python train.py --norm_place="pre" --norm_eps=1e-05 --init_std_up=0.0251 --doc_mask=true
MLP neurons of a small language model. Each row is named by its layer, matrix (gate and up: input weights; down: output weights) and neuron, and shows model dimensions 48-143. Each number is 128 + 24 x the weight over its row's rms, rounded and kept within 0 to 255. Numbers have three digits each. A neuron's up and down rows have the sign that makes its largest values positive.
After each neuron's rows, "fires before" lists the tokens most often just after its 100 highest values on Wikipedia text that the model never trained on. A number after a token or word is its count.

L2.gate518:153156153088146159153141113149155165113128097139148111126134141113107111136124150134152123132145139111143145114149111105166160131115093141162099118125162157109129101172066102106106167106144169094115111118114140130120180108134122121139148174084123127155087122111123100180156140165145162147
L2.up518:074149120117169173125134126126101093125125159127116122092133092129107132138124163143122136097145157100130141153135108135125144104129164124097126159153113139106111170118092155140101171098159145131166150118136127103153122120099126120121050144113145118137143119153181128142115078124114179140
L2.down518:155147078129126174152151147151095168096116139162130131099079108144043105114148154170086169143155139196115170112125120124117114157124157102140121125134165108115138177096106138089092150138144152131123097098130123193131116080126135072101118126125139110096110098148142109068153135153113201136
fires before: " |" 40, "\n" 11, " /" 9, " and" 5, " ;" 4

L2.gate770:132149090135130107138108110105125139146131112105146126104087102176119087127179106112056127161129146150115125136140110105114120080133133140141135098132132145110139128154100144128127099145140135108151136101147133099128180118138067140118109140130152136136158151142120147123163122099135133164
L2.up770:155149143079116097143134121134146087119154151143108141112136142105141143133158150108146085146162138115131138143130162168146166099109158105134182158129131110091168088159140120136097113152126125138141092105099096132151128105116119075132094155128148148097158140122145126131080126122143135166
L2.down770:146128145135130151131131092103102175143117128155146126111133074126159091155123145163133131105148144086134111090129122116054117166111103100136162106086147089091141103104116167121130097122117137104153113094123090155129124138141155138165127089104148117131147138151105151102093140149158165131
fires before: " in" 18, " on" 11, " to" 10, " for" 6, " as" 5, "-0" 5

L7.gate702:155132126125099122094172147143119130147130115110095171160154133126127143101139116147097157140124148107113121118158098147145157169159117187158131082156132161108128146144126130107061129137145136127150120158092152116163189137159094117112141110100137082099090136101087128112176159183108110115
L7.up702:111130128127123134138150098159115138148121115140120093090102149089133124119085138124111131148085131140141112138117124130165121152084131151169106081105127145133129136090121168094106132164119107120115142143100090107106138109120119162160097086158151124101099108152124129120118146119140113083
L7.down702:154129128100163090132135094113136147114145149111138136148128140131144132149122119103151182145121124092112127144117135146102116152115123116082117135098137157127158103101124097133129176118164103109108145120131136088143114140123150116144129094119147146122075099114155101137124135152179117127
fires before: "\n" 59, " |" 15

L6.gate1226:110122177124155155139145099159089112135127145133149122132126151171135143111118168145154093119149115158096106129125106128150129141101092125111117181141128103154130124139124138116109123199142123134141159151097130136081085101148172143138137088122142116171124146163140138127123140133112099129
L6.up1226:100160168133132088161150136128115136113122162137139148108123091145144116130126155132224140121137122148118118079112118142127162175076117148139141123134126080163143110139157104117118104098099107137139140148142136140117110130147123089131136074103135172128126082146174136136154113144125124109
L6.down1226:116112141136150098112109135131076148111116158156149120114172166100145176103160112142129104130137119117144155109115155085144143140097144168150117133149181124152132097163118139114126112121140141113121177152075123136113170131131120133130152116104088118095119091132159154107157159180073101133
fires before: " to" 40, " and" 15, " –" 6, "\n" 6, " until" 5

L7.gate755:092130181105119124155128150146170119076106132160114143123136100136104093130163111130117122107116100149132140144116135125112156134172120148107115126102118125113132101112144146135127122121098109137128113109108140121170163122124123068140156147116089135130111081134142144098093142142169104150
L7.up755:095119118118108123121146150106100115097160088130095104117128132094122185131157099134115146158113088132170099183124133114149172153140098086133089124145107154110126125116131119114084107156113118076115086105114117118165187100131178107137123128096127129106116140072104138107133081118120153127
L7.down755:134130133195116150107110161069111118130131081116099097111164118126120087167139117130120148109112088164129069098138140107154103130114145154103103180129148138137113105143099119125130090106134140121133082137155103114130127152091179140078126143117096115140141171107098146105117140131127179136
fires before: " |" 67

L7.gate13:148114106138096133178172149142139106124139127141131145123117140131122098155150132131101120121114091132155121079116151141138172074094117176088092112152094096126087166121133145115138129152149158135118139135141168126137084155121122160159160126091119142112106161140163154144105140139148119108
L7.up13:152166124155144105171133154082161172197182145138166148114168121160145127147154142143141118145139120112129093145142105121144120126145157122171126148144103145128130137136147122117131118097086127082132175161130118128075120154155107150127134133140167109114099144136130165151168132124122157126
L7.down13:153151142110113098162092148064109144150151146096152116120111178168181134149100153136125144129134089088181144117136109163156066135121174128136129149138113190140153121136106149139139144119129094141106127132104144123141128135131099176142129100170161147135111130162140148137112109113126106118
fires before: " of" 51, " in" 14, " to" 12, " by" 5

L7.gate332:144164082155152110138149169120109140122147119129116140135103107161139076118118104098106132110132117139128141119114159110055141146167161133137132114122115114119166157128103166149132141157129104125122136143111150096142136129119105115146119085113134141113091150151135133145173114156143089145
L7.up332:110132107137093140117135125131127110144127127171143154138098086132112139164109152140141147158080173134111137169138133157158152103114107150129139126109144124058157180094121099122133110137123097180138133154142115155146122124152103130107083135120137067159087135145149112099168152122073146119
L7.down332:171155128135107115148099162130115148101134118124122133117123115172085145155130151087134107099136112130148108113105086146140127152107150124109114142143117100138144059167136131133104129098117166102114163149153106132095136173125145149107116176101140143120172131172095147105137099157127124120
fires before: "\n" 29, " the" 23

L4.gate149:135117142113158092126152119073145119129108116063115147100114097089110158174148161145073115115188118095140142130119148173150155134114120156129081098126134136184186130089106147105099132143165101114124123137140126140145162130113158128132129091120145121087146116121107101191120152206099128107
L4.up149:129128154129123139152185104110111110101122105102100124109162150074091125118137093148083112132129083122109164128142123163123138117106116147115129155147153151160164118132165144148072140147126176165122109141118142168125145081130178105110078126161108154114087112088122116153160101106137122135
L4.down149:156085141124117087180164081147083137153141084106138113113149116115190138133125105126120115182156134148113153151087164135122151131090095099133108105129124103156127123133112117109106123124133144128120127114118128118150134079097153145165129156154087100134114120158182132101152111140110111119
fires before: "\n" 46, " " 10

L2.gate1167:113108115129107103172137124178158096140152129089126104122158134103104153146111144123103130099168082105124136107136120135125126138127194133146105152138107113143115171153086147097148120135099099130126107148120146118129155154121105121122158103120134130109045160132096122161119113169161129130
L2.up1167:160145144098133064124142135134099073143068113134182129145157086123139125106123114163106131168162120106118102077146119083124089125136139136142127078123121135139113108123128104102082142155114133145117149118167120125135112116103149127111148126083141107150090128118126123113112141152140094118
L2.down1167:138117146155147183133097103109152105114182099136139157099136188131170154146132167143133116167133121136131145167125120143141151076124087126124125170111135128070150152137154121120139108132134162142144139174148118119147121159131134133159105159164142112126132096132101156135125128142195122162
fires before: " of" 24, " in" 12, " with" 7, " for" 6, " and" 6, " against" 5

L4.gate247:150104138118139109089119111128134134125150114145100145094154093135119152104134163122129148130113108105121131108112104109115157194126156114081120086125111147168145133095164126121091166127141078085142144121118098115149135137100095131145102092143128123082112106148129141128117142126168084099
L4.up247:146111130134106097088131118160122128123126174141100144149116120110092182122088094141160123112114114127173112069148186137086151138096098128150129133146122138152131094110096116087129161099122163121157130134182136119129106150149152151121132087099111142127180109148143120090164106146146149149
L4.down247:127095172128106159122101090127115157104150111165102137143075086119102109135146102129127118065138141122147106154118186118122154124069105124181111164139126152159085146111125168120103105147162152144123144129102107107071112159145098150136120118138133140119102124125130090159147132182103130155
fires before: "-" 36, "\n" 21, " Result" 8, " Rank" 8, " •" 4

L7.gate1231:125136078119141139095163105171182116115097118094170107110143170143105120175151191134107126091119146111155101113153136128154120147114178146145099158105142097159118154114096156154158112133124118130100117128119099116140126120102105160163097085095138163132098140159130108162129143134127089095
L7.up1231:095114078130122183132086099129203138128136156137129134101116118124151126168083145155122138109107075139113153118129112139100087078105128132083124143120147147130103171120138153149144112166091105104099123157137116132162104147112142131089092134110157137130093098138132125116151107095166106131
L7.down1231:106111156115142172126116119134132112141106151129162119111115087127151127140131091065153129161156099134114129123150147137087076129121104131130114128137155104125119122100163118156108119092123129131131144127123157119131101103126140107169168136107123153163113137168156146139124128092154161165
fires before: "\n" 89

L2.gate120:095176133101141133132165142133119132160114111191134128138159141125129144171104081117121109155141135114091130103098138083097101122165112158176149128131118139121119113076129149136149135120117098141097133165088097136128089099122149118115132176147128162111136140090142175103205144092152131117
L2.up120:101126127170135115125146162107134149143156119159130143115120164113099151175134113101112111172124134109109139120084113121104138137150127120119101132151128106103142132107154161176097147152138076114132151139107111053089139140119136121119159139134074129121127159092136150097126146075152159134
L2.down120:154155164160114124130149155127170141150157128159145120119161121143107100155136145138132134147138078087122119077126115121129082124110147096121095106100133067135100127174168150143121118137142124064147105125113130132112146147120148136147160087121086162160119103095141149159108105141119138107
fires before: " |" 71, " of" 5

L7.gate529:116162120127123129177162124119093148095102172126126116150105135122135133123147100107100104130094132156115146137132139110147144150124120128152155169125152154145112112099153116164100136131148108127154133133113120069134133067097160127117111128155138153135126122121130146158147140101147153118
L7.up529:145141126128090155138132164127136134111091137155162137094111149100125111118132097083115120112119136156102117157131110121131148118099161100119139159110119117160109138116094127131146082132142148079124128126146096106163156094110125082116118101113142189117097134127141130120116124162146121141
L7.down529:141119163147111097141148143123089145103165155160129139151110141124091153109153146074126084169122131093123116124119144132131170131124165085107102127146103132139138116130112104112093152148110131144176101120101132064128142108126097126132105106133120108152118049100100148100132107148159123140
fires before: " |" 31, " in)" 9, "s:" 8, " mi)" 5

L6.gate548:128112139122167131112150169119145121115140077120131151139164149115132144123133147100135134123137134087084145134116119108084084117094171153092148131161143127119129147125162120155120085142147184082149121130123087136122155110071174138136099136142114116127130109147133090141088072113095140120
L6.up548:114120116148132135129144107130141151124149144085114128100155100138141154143083128132138121105117109121160158144122092122128112167117078155151116105133085136123115156140138150124133174128125116109138127163160126089119106121101030119158108094121081084150121120160113141123086110150167119124
L6.down548:177111132123159169174186127150061126126136094122139137070151135147171116166148101143160125157115155123121127147091099115151140121193081149110129122133172129093150176094145120128127148141106109145163136152119084134110122123127151135145113132122141160124119107123171191147067130126107161122
fires before: "\n" 29, "-" 23, "|" 19, " |" 13

L4.gate828:148141108114136166138123099148116121110154135162136143123143138122112152137117122077116133161137134092149166162142086098107144137138149206115090134150158105121137120135123087110133123099146121141141146111141155146084116126111114155158155103142078142083104124178100125154096126103140123101
L4.up828:118166105140145150130106113132105117112082117113128139100124093115140096113135121156146103157163114145103133159140068136095180172111138152112120105120151128106129126139094136119137166130136150149154108113148171120094148155120152121140131114113101111137109142145095144096134098140117146065
L4.down828:181113148152142120125130098180100157150141133123129147121120149151148161121114159125148140144142151153100149112139126149123116167142125123123131105105112102131115125147116172124101146157124121105121080122162086134153129122130117164135120117120092120148083177127115105109118141149104120156
fires before: " |" 72, "\n" 7, " IF" 4

L7.gate178:135118156146151169125132119100150121140118121115116157119165140100115110112108100174108126091141144166104140148076127132148142162101085157134145147124142114136127142145140156085131126127102105112089096134123115139148092107136140129132134130120104114178104127110126096136086157151161133127
L7.up178:145142128093115160119149155119132124129128129123133093130125143173173150133149123127131123153085150123110182152127162091108121123100151173122170138102142140098157149092122135086098102154107120132116178157164139154139142125138089127121146109088171188115090164142137162118064161090139130101
L7.down178:159141125122129162147099216166104151143120152144118145099082139120178153113092138092117135109157159143107137154134132137147158176110136120106159118116169120130097093126117152090110156116128117166164132112116138124113132159060128118069126131176173095162142183166087121101167102127117155122
fires before: "\n" 49, " 0" 5, " Gar" 4, " Mike" 4

L7.gate465:125160094115119132158119119145139151111134092104160133129116128124111139134144140153106150136092141143148072132118048140098108143099126138084130121133122137148123105114133105117140118148123147144129084111143165108126125142087169111115130135094111139149097147100148143145127150134169142141
L7.up465:117135159101184141089124099139129087068121105130128121167152142112160108127160143142110104128149120134136148122091085122128109139125139141152175120134114109098095080080109114105129080149129123133139124101102156097172111102150106152150144137099137158144101155126102139152165157136144088112
L7.down465:183160124090175065165105183119097144143145145142115116128103128148141147155155119142148151119162114140169129117090105117130127146124129146120123170138147140132155108123127152131092100128102123135148119092115138083170104126148125145138152163085154136137076131122165139110122130129147124116
fires before: " by" 19, " in" 14, " " 8, " to" 7, " for" 5

L7.gate937:138122091126151110091167108146098115142121135150141111133121128158127130082126152155155143146140113082132147143167153160117124104126088157127148098147128131121165153102136104145160093151118153133137155136127149127144136157131184117090194138125126127141187135131098104088085129133129105121
L7.up937:139096110157113123073145137144091167130119132160121142144146169151125146114125080114141144107112118159101118127151163116131131084130096096156078137128094164158113136128152154168173135102087145071069139086128090116126137144129167103124107151155104141070143136134153120176108125163139135136
L7.down937:114140120129151097119142121173106102148079134131147137100119172152113127109146115132129148153090129121073150141141124124118088121071104150159132092142113103119138162127136128116112179145165115102140112162127154110160153103144105123145135115152111128081105117116160112145122176170168096096
fires before: " |" 61

L6.gate447:098104134124132120155152149127097126147124112123122098146124112102131115153143115105145128101186087160213115115144085123143138113103095160132176109128182103140095142100140122134133130120114141148150140124140128119132194157120099178118183101141141095167148139116108137123083139149136110143
L6.up447:105164152130099092150127149126119144160129118128123117201147102108128147123133129101116111142170134132071149126147105143096136137130166094150127128113179165136130126150150135146116133126170152116147124132181146128142139145107122104128151123130114103138111139145120105115122200143101128174
L6.down447:171169090182112115090116086135158131148139121146163126093121091086165131105100130090111090120166141117136112159154106124127115112151126120156177134097134121126129149159164124141147093110109131141119150156110136137151164181129138114156150115165165132140156122124118158128176138081132137153
fires before: " |" 41, "'," 5, ";" 4

L7.gate634:129107128128102113153075141112118142140117134121137136128131147148069153154131166083121109137123125108103134123152153146109076119103127162152096156154148146102141182135120089132157155155164125117178130131187133125123110092125100139124165111093129115092155118102124129141126115175127143101
L7.up634:117097155074089146132106137131112131110079104130151161166071123110130147161120148105141120137123132117115140109140108164132171117116171140120149172145122182099159134123132115140135136158097085148072118111190129132111108092117125142165118091106146099140120123169149144158115135153159133144
L7.down634:084145112130097103169116152096086158124162099137134163142064071167134109124090139122115094114168147108167098107143111125115150124163092119095158171155135135151133166164089101153132103109126083123164107150116149099100104126117127158096168136113094159105075169080091131169156123122128160129
fires before: "\n" 84

L7.gate790:129134105103129116146100118127125134161112138156119112140119137126126190130113100142122119119093118154053121140094158109127150140144149135101142112104139120156120174151117132145134137102113105142090131141129090112088127163110130178103133136108138108101175130134146106138152121129120125145
L7.up790:089129140140129116166114134118123137156167091128162097105103102097141126088101143116138138090123119162076127123121126143092132120124112103088149144070179116107102141113105113128126152118142085147135097133139110137121036176109121143106105118162117125142158135137110124109145124151090132137
L7.down790:141146113186137137168133097121121169127166128114142114123102112129092107122109096156185131098101134133083084127130114114137140119171150127143116095145137098107119122129112121140142133141176141126131144109066130135108090150131119118113077147143104113111149141172160107148135143092123144159
fires before: " of" 38, " for" 11, " on" 5, "\n" 4

L2.gate1235:117161130100126107171116105125155120088131119128129127146193119147127098132142069104162097150101154114141099114128104078151131132151136155087100145114147132093147148130159143115201113117120179108090126155164147120115154115127134122120141115147117129131086132145105145139101147110112103076
L2.up1235:124141109112147191140117097119119149110159152097151154098123121105115101171128131114147150156160093078144165114070104123115115137110156084143120168116119151084109111102140130098122130156128128121105099133104117106141164107102084078144149102130116137141114176118107110117155130120161172142
L2.down1235:120118147155141131161146163081125125146134165124135104089105194099150146146146143120122132138140099127117150134128124135109153149152128108134144144113149151121108107146090125131067140145106178165152115094176126172102126185098118110113132137124109162148152127111119122119113092131130122152
fires before: " of" 42, " in" 8, " |" 4

L7.gate1253:128153114091121124144112112111140134158123180126085127078170093092113106126158139107094127130086115125122102062136146110153126147097142157148093107088166164129161141158123121161105146129116099103147122126162088176126120134149060137148113143146139161094129137127163130161097137116118148123
L7.up1253:160154143120121156096171130158095143083158131131146138099110130146119155115136121110130156123070088126134123101163144100118156094104114184111164119123124105126140169112165149115182104118099121094123092145130161126163136149132141133089091131134144115105128150109156095138140118152154135133
L7.down1253:086091107141128148119140091101102120136124148139124117145088129145113082169127093137100145095103156132131118117120121123137169143162145109144120114150159123094109123080136098167116111147112136119132096133124166107119130105107147130099123114124087082095123146108126121169138146104136144163
fires before: "\n" 92

L7.gate618:147146118132164164108149123124146127142113155112117095132119141166143107122126118084104157105089093124119152137103147134117081102082159141127126122112178174113147127118075125155067149115142118122132102145164140142129125151128107140123149146118167167148133135137125090102090149135129079094
L7.up618:144138107102115082156096122118129144153173106138131163115130156135118096123108148102162147105134096136098086122106116135130116102078104135090099173139120111120150168086164103120179144150119099125162166131168126119146102123153128110129103068132106104137110136102155175132170102112164142088
L7.down618:154147076119124111131143167100149089097134103135131162108085138085153117137148117094129123148103104114139139103116139103157138129128121124157140162112132104119180113119165144134148146161138115117138124131138138161148073128133110137153127099133113120114139129135127163119121116141123134138
fires before: "\n" 95

L4.gate814:117132117140105102189090117146131117101124116118136128152142107102088132147088089139103099088103135101124098096120127097151138137103138086121149160150125138079098093154116172143105170089073149159148142128118142098132180127147130188157129123139112151173176158125079130111116136152166161113
L4.up814:130113089162089112181119179115117144157120155104138104122109150094129196144147100126124146122108107142130105136136116122141126121075123140161127123156112144118075106187162161110138097155082114124141137145087155152141122100145136118164136127154104096155145107137073136164096148158169109143
L4.down814:152142098171124137135144123144149136102139142142107127145133163106114147110154147092117096159132141162111097103084125136118128156147131088146144138118099075154124064127191161151142100114115096119099132150118103142160121143114131119164143116169166131152143149099107134156156150157148161091
fires before: " |" 64

L6.gate683:155139150153135131138124165151081131139153149149111148160120124109183117126098218155124095119091133134112155131188154136139131160118107130124081143094131086120098119077117132148130115142185138134079133103112074114114128118114132137126092098107120107128129131102104075128154114134132127128
L6.up683:099182105142166158089146106107098107172155124142138148138121087080088107082172117153134138102153161128113142133071133129137119177142143104133115134145162147140122140174102148156128119134086172105133117146109162179126145129114104092099123151112165121113128149175134097162156147130071118100
L6.down683:108177098113142141109114107115168178151115126166095159134132131118111149160118137113135141141115092101144128167136147105132128134080126157154136129083159143118136121158065155125128129122118149100084138110125092140112136152114121157142082198162081099112170094190110116150121144102134135140
fires before: "\n" 45, " " 11

L6.gate564:146130143100129084114109112084145130106107110115148140113099088123113160138131132130127106159193113153152149128077155099165129094133073153149095165155132117136122129166122121113113123099137142169134094121121141115067142119141133138105131138125146099093104122095152159167132161154121118127
L6.up564:128082133143146119126091135102138082136138135153140107143160131133062176152125093131112108145135096171138110139111120118152121139127130148138158113129104136105142155143085173142105105133119120149064100128105159146130115119115099110131105111130131099171145143145159156179072138090153110130
L6.down564:119110103109162136131121135126153147156105136139130097100107112155145156141106124147106123173038108141148121139154109102110145103111094122132117144139123118105165124144129141138162124080107129135139119158116125135168147104144118153142146149104094146103130140143127111114130114111151131120
fires before: "-" 47, "|" 12, "\n" 7, "Review" 5

L7.gate53:079115123124096112171115109168120141161114090083153103124086141092124095104139125108122129100127115117145144129126140104143102109110138152140111107134135123171156129096125103123147126172112102104132173120093144139133164121106104115113130091125138136143107161145157159143129123102105086119
L7.up53:148108150143117132154098088131132137108097133113091139113091139127050065100161192072093183128144096096105109157124157103149119090120136111081100125118122166149129132118144119187106131157099135164161140150117123171073150118155130128092133087155135071101150152090105142174149119105128087149
L7.down53:116107113091096110154128159165136107149116106150148122133113105123101094088107115146131139115114109134148106125170157142147170119137097131127100102143098103147148169104123090152128131157150119139155099148163132170110105093115119130124141136143151174121102131103149157122139088173159136120
fires before: "\n" 96

L7.gate371:112146162141114145152106150138073105118170107128149175120078169149129128118150125117137143127064139129137091137145153104147136129079160143135130126152135176145110146161100130118122132157141111112125137115130136149097160135120148113158124110142157099106116194137157126125075155093095124114
L7.up371:125090135105126124157132112155126131085136131148146123099069108114088106118114114131120126143119119125105100114142125147155111078115165126125150138160091155135179154118147173120127095137143130127162152129121156167122126119108110109131128112135139081133166141127154132121136152105157113172
L7.down371:079100133129165157137157132168094088108111109115125125124062132163126116141136096107144138115081071128151125181128140132118141115091142145151159112158144117142140146144129131130101167167124092131140144137186142109092154107107131134101135068143180105119111163123149137169117186069109104156
fires before: "\n" 93, "-" 4

L4.gate1124:093144122138178155113143085139164130172109139108100115143113099124120151131114150084149152128128095112127145161104106129118117138123146130068137167153117134109129165068192094115131138162100129150102114118176119134143140136151107121143119160126102126139126120078110132088150116145146169101
L4.up1124:128146089124118142132106118139141155118117100052162099134135086110137136151146091138103144102114188117133159147170093106134137134135106121126095122125117109129148150173167110105117183092139126140131162121186136102115111114123095114105110134178115119134137114164128141099093145156142147154
L4.down1124:131106135155133129170121091169141123145101136106114100092119163130105133099112106128131146137093147095110134084129144139137099114161128147151169154084169129134101119101148125139146120167079161184090082123134118105115162153138115124159174122123137105122158107118128114148206133159074092143
fires before: " |" 74

L6.gate75:134160151144162135120140143154115180105103135133155090178147108118109110135136135155111110144102124132149133105126108092102097147106116098147112099129145132115104155131130160117107126156143144162098109136089124140156138107146141121126099100153128112154101142118094102132117118129118107156
L6.up75:152108093155113112103180158108121122118140144166170149151083085128091144142119105112160138119147177120153131114115151121106146161134125169148104169122090111150118162112150164093146118103122098117125108101148080143134123128118114105137158096093130128134091162119088105121088109127116140080
L6.down75:124140130122141067146152119110116127132091135141100109132138109157102159106139121127171159121159119092152163123137111126116135128118148155125124140121141125122141070138149115094093115108120141185144153114159106145148144148097198114116142153153138120131100120139115125135119129125165122142
fires before: "\n" 80, "-" 14

L7.gate532:118133112154098132126147126087068094143127125118157127097102165174138074126143132092130158161114127083162130083183180114123129113133126151174130122101113173127149145125163122113085116135127108141076117120149100161111108105108134129141117148171121150154149154134096176169093104110147093134
L7.up532:168101153107111126142122117121088096134126158174155153139141133139162144077141141124117149158136158159147122166099120146140116148133126087140087145108058141127136135150103106118080150117099108100137080173091123157115096130086137119122129131129168121166132132135086099111130179164069107113
L7.down532:153120132140100157135135134126113126084121123106159122105158163119171131114147082171127153129101158104120164119126134109185099147113148128147129153114140178109127151137123101072103151150143144167129112147125123100151132143140114123117140083162147156123109151098123114165148190115112141165
fires before: " |" 36, "–0" 5, " m" 5, " " 4

L6.gate535:094143065115112101152082117171138096158084137133130123097169114132094103095138134158143167141102113119075133147098114159088130102143141144128083121160167191136088145127120135137105125130133153106121109139175112163155129140149149181093132103113148147140121148143115154129164162108162100105
L6.up535:125090166099129136180114127150161141154134102136136119075120109162140110143144137158126144114134123097124200138150157166135147121106131135131154128131113112105156146095145121125138109122160149134104139155130117100131104134122060153153164137145162131169094125089083149106094168117150133135
L6.down535:111107161162150096146132120117131151125151145148142133172131125144124116137150128162131148126150105093133132077115115123154157119150102143157152150143149139117161143108117149120109131146113117106165147156107144107123119141119137161151140138141175108160116122123147163186093091083130184103
fires before: " to" 29, " of" 19, " in" 15, " when" 4, " with" 4

L4.gate723:128099064109112143154129178146155153128117109138181145179125105111148129149142089135138151112095097123145099169152127098137079113145137140137132113116194131101122126119152083125129104092118127154160130150142108149123130115136090123110093128109184120126103123128136094126136116126139133123
L4.up723:092096180092146102138090124131107115106133118100155088076173147142136144142109144151075128147110178143142139121118150086153133052155148146139137110106121152107124102103114081108124172107147099092138127126145132112183125141138103156137100134169133110148131160123144115106062111126187111177
L4.down723:083116153144108131160131096104161135072151114144129152120093160129172117126160125110145114165163149146092148186140127088120129144160102132143146090145124081119186109136135100160113124146106119118122140182161143121111095099099118156167094119121117140123157081104122114129139123173104171122
fires before: " of" 42, " to" 8

L2.gate1165:123111124107115077116134124148091135043130150089111137175137136121146130145128121133116108138117126144113116118151110137136138090135146110120155142108131121138153146144102159104084137129138108132165173127100123093135142102084096128143140127129133148155088114107130089119057117141115186135
L2.up1165:143144109111114153141127107156133122085089152145099151116112154114117110114130110123129134116138116136138153128130103118137169113126175143155208140121162105112112130148158144097119110110128069090142061098109138092148139144119099133112094108126133167124158104086115113131103117148105133126
L2.down1165:116110100115116116157142131105087147077106122120097155152123134128130104123119148160117086166123162153139113104120150124151148130115121156138137146124125087168154153106100118114138121147171123083117132135089122104163127134124114121112126140126157102087121118119152132132134135152129191109
fires before: " |" 59

L4.gate169:104123110155159122169107102120118099099126158129115156126133117155137126082112103134144122109123145183132097136112127094088145149107131170096117115150127147131075165117122131136089094108159098104114125151122157163146130101124133124112129083126129141172086125194154131120148117096107124136
L4.up169:148188149100159111132131166138146130101121158112096108122076128137105117072074115137156127140102138132139131081106135120120156166139123135119109128117129145139117125122112153117101106118135129152126128111151156096154143108109050090132150176140162137159111098142144118134113147147134150142
L4.down169:096106149167111128144123148095137158129158130138136148112164151079067137112109120143147148116113129140155155084137106109183125098130101109158120115165118121108090103130144117123117147145133110097128140134130144168137140139133127163130154127119122134129139117049151115151114095125145122149
fires before: "\n" 64, " to" 19

L7.gate717:138148132126151121120156185101120145149121079118094134101155087127120099155078126158112114145133127182138104109115116093137126170128134128128111123125138126131159157097116155138151150130123107147158100105103153154137161117121111130155126122127123140087107159089099166137138115127091111136
L7.up717:135160116147097179131148115132140063116163112143156130103150108105141127116136121127079169144114123110141137101106148078126098149149132130140152120155124117195091138142101142121133161130126115106117032161143093140079165131134119089116140118110172138146141162123146120150137134116108128135
L7.down717:164131126151159153141094119101074099097138097107194142110116150161096118104087112121137109166109084135135121121069171130143106110120152065147148107115160120117082115160156168106102105141135157096110157132118104103087145159138144140122125141107131112084177127141133125098172125095129076114
fires before: " a" 18, " well" 17, " of" 10, " the" 6, " part" 6, " an" 4

L4.gate1198:129174131128119098169117113191102130134151124140133140153122102137182138142116116153159140106136135116120103107116149078145157120139120136141109118124101165172150137132149148128139126116132113141097105158028140134089096144119095102116126166131114109152109139151180102141096098132167103107
L4.up1198:097162152133113115172143162113136113148133130138123160108140128077148119127153116127146140175152108148148150130142128089140141095118155139184082095089134151101130122108132140151118157100111134145115131157096137130087122157150132133068125171100144115100133128185101100158158139133099094093
L4.down1198:127160156147139120116143168140126090130090114106137148135138131114149145148104158138146124135095123130152114120162108116145085142105133141145111109102106125101153109139133133123087149134104118140120104142107144160132134119145115128081138126135122130108159150164117118135159106121162132096
fires before: " |" 65

L7.gate1128:076127131146128080175134136117113178123133180161115130124072114115142101140097126168098132130108125126109163122107124084117145142097112167134119120124118112160119183076094112079170126112135101106156152135128112128129115116121114115117145068109107123104120132110121172143103123107111101124
L7.up1128:107111120147133137157116118127082120089105148173164146139082151119092124120110134107107166139158130139121108136153142138136141131133104107134082163125152143114161206073078157119106112173117144100189163148139165141135107112138100093136137165121102111099070138099144133137116118129142112145
L7.down1128:138154144143074114173146104116133108098123117134148148144148155136131098150117153119113137141108080135132126123102123115131136126153151149110100143080129120128149120122111130131125095075124155113102123131119127137141127150131150153114162109168106111103107105117125146114118176117125102143
fires before: "\n" 99

L4.gate687:149123150128118129173137125139133182146139168119119156125134140133108119139130129119109109134100160116144114137095151136148098120151108134139133115128164160167133159139161136130106111135098118103087115136117134087182140123131139123155132090134078150139151120134121121144126123146107141125
L4.up687:125142109135131139172158149152129085097174102089128103155156151136157133138139125117106125164132120133132093166128139126124156123111105122140090123119105113134169161119052145133074154211116068128116130118136173116073123135133080120095107133120165129131112110158143160139117130109114142119
L4.down687:109103157101125179157159108128120179172143109133151130132127160136150102126116170114148126126126121102103154091114131111175173138129137125154160129127144136075161087112152139133125124122122146126144127135152152128158155160137123094102130115124145122160119130154104133164096118138162128143
fires before: " of" 31, " and" 9, " was" 8, " in" 7, " for" 4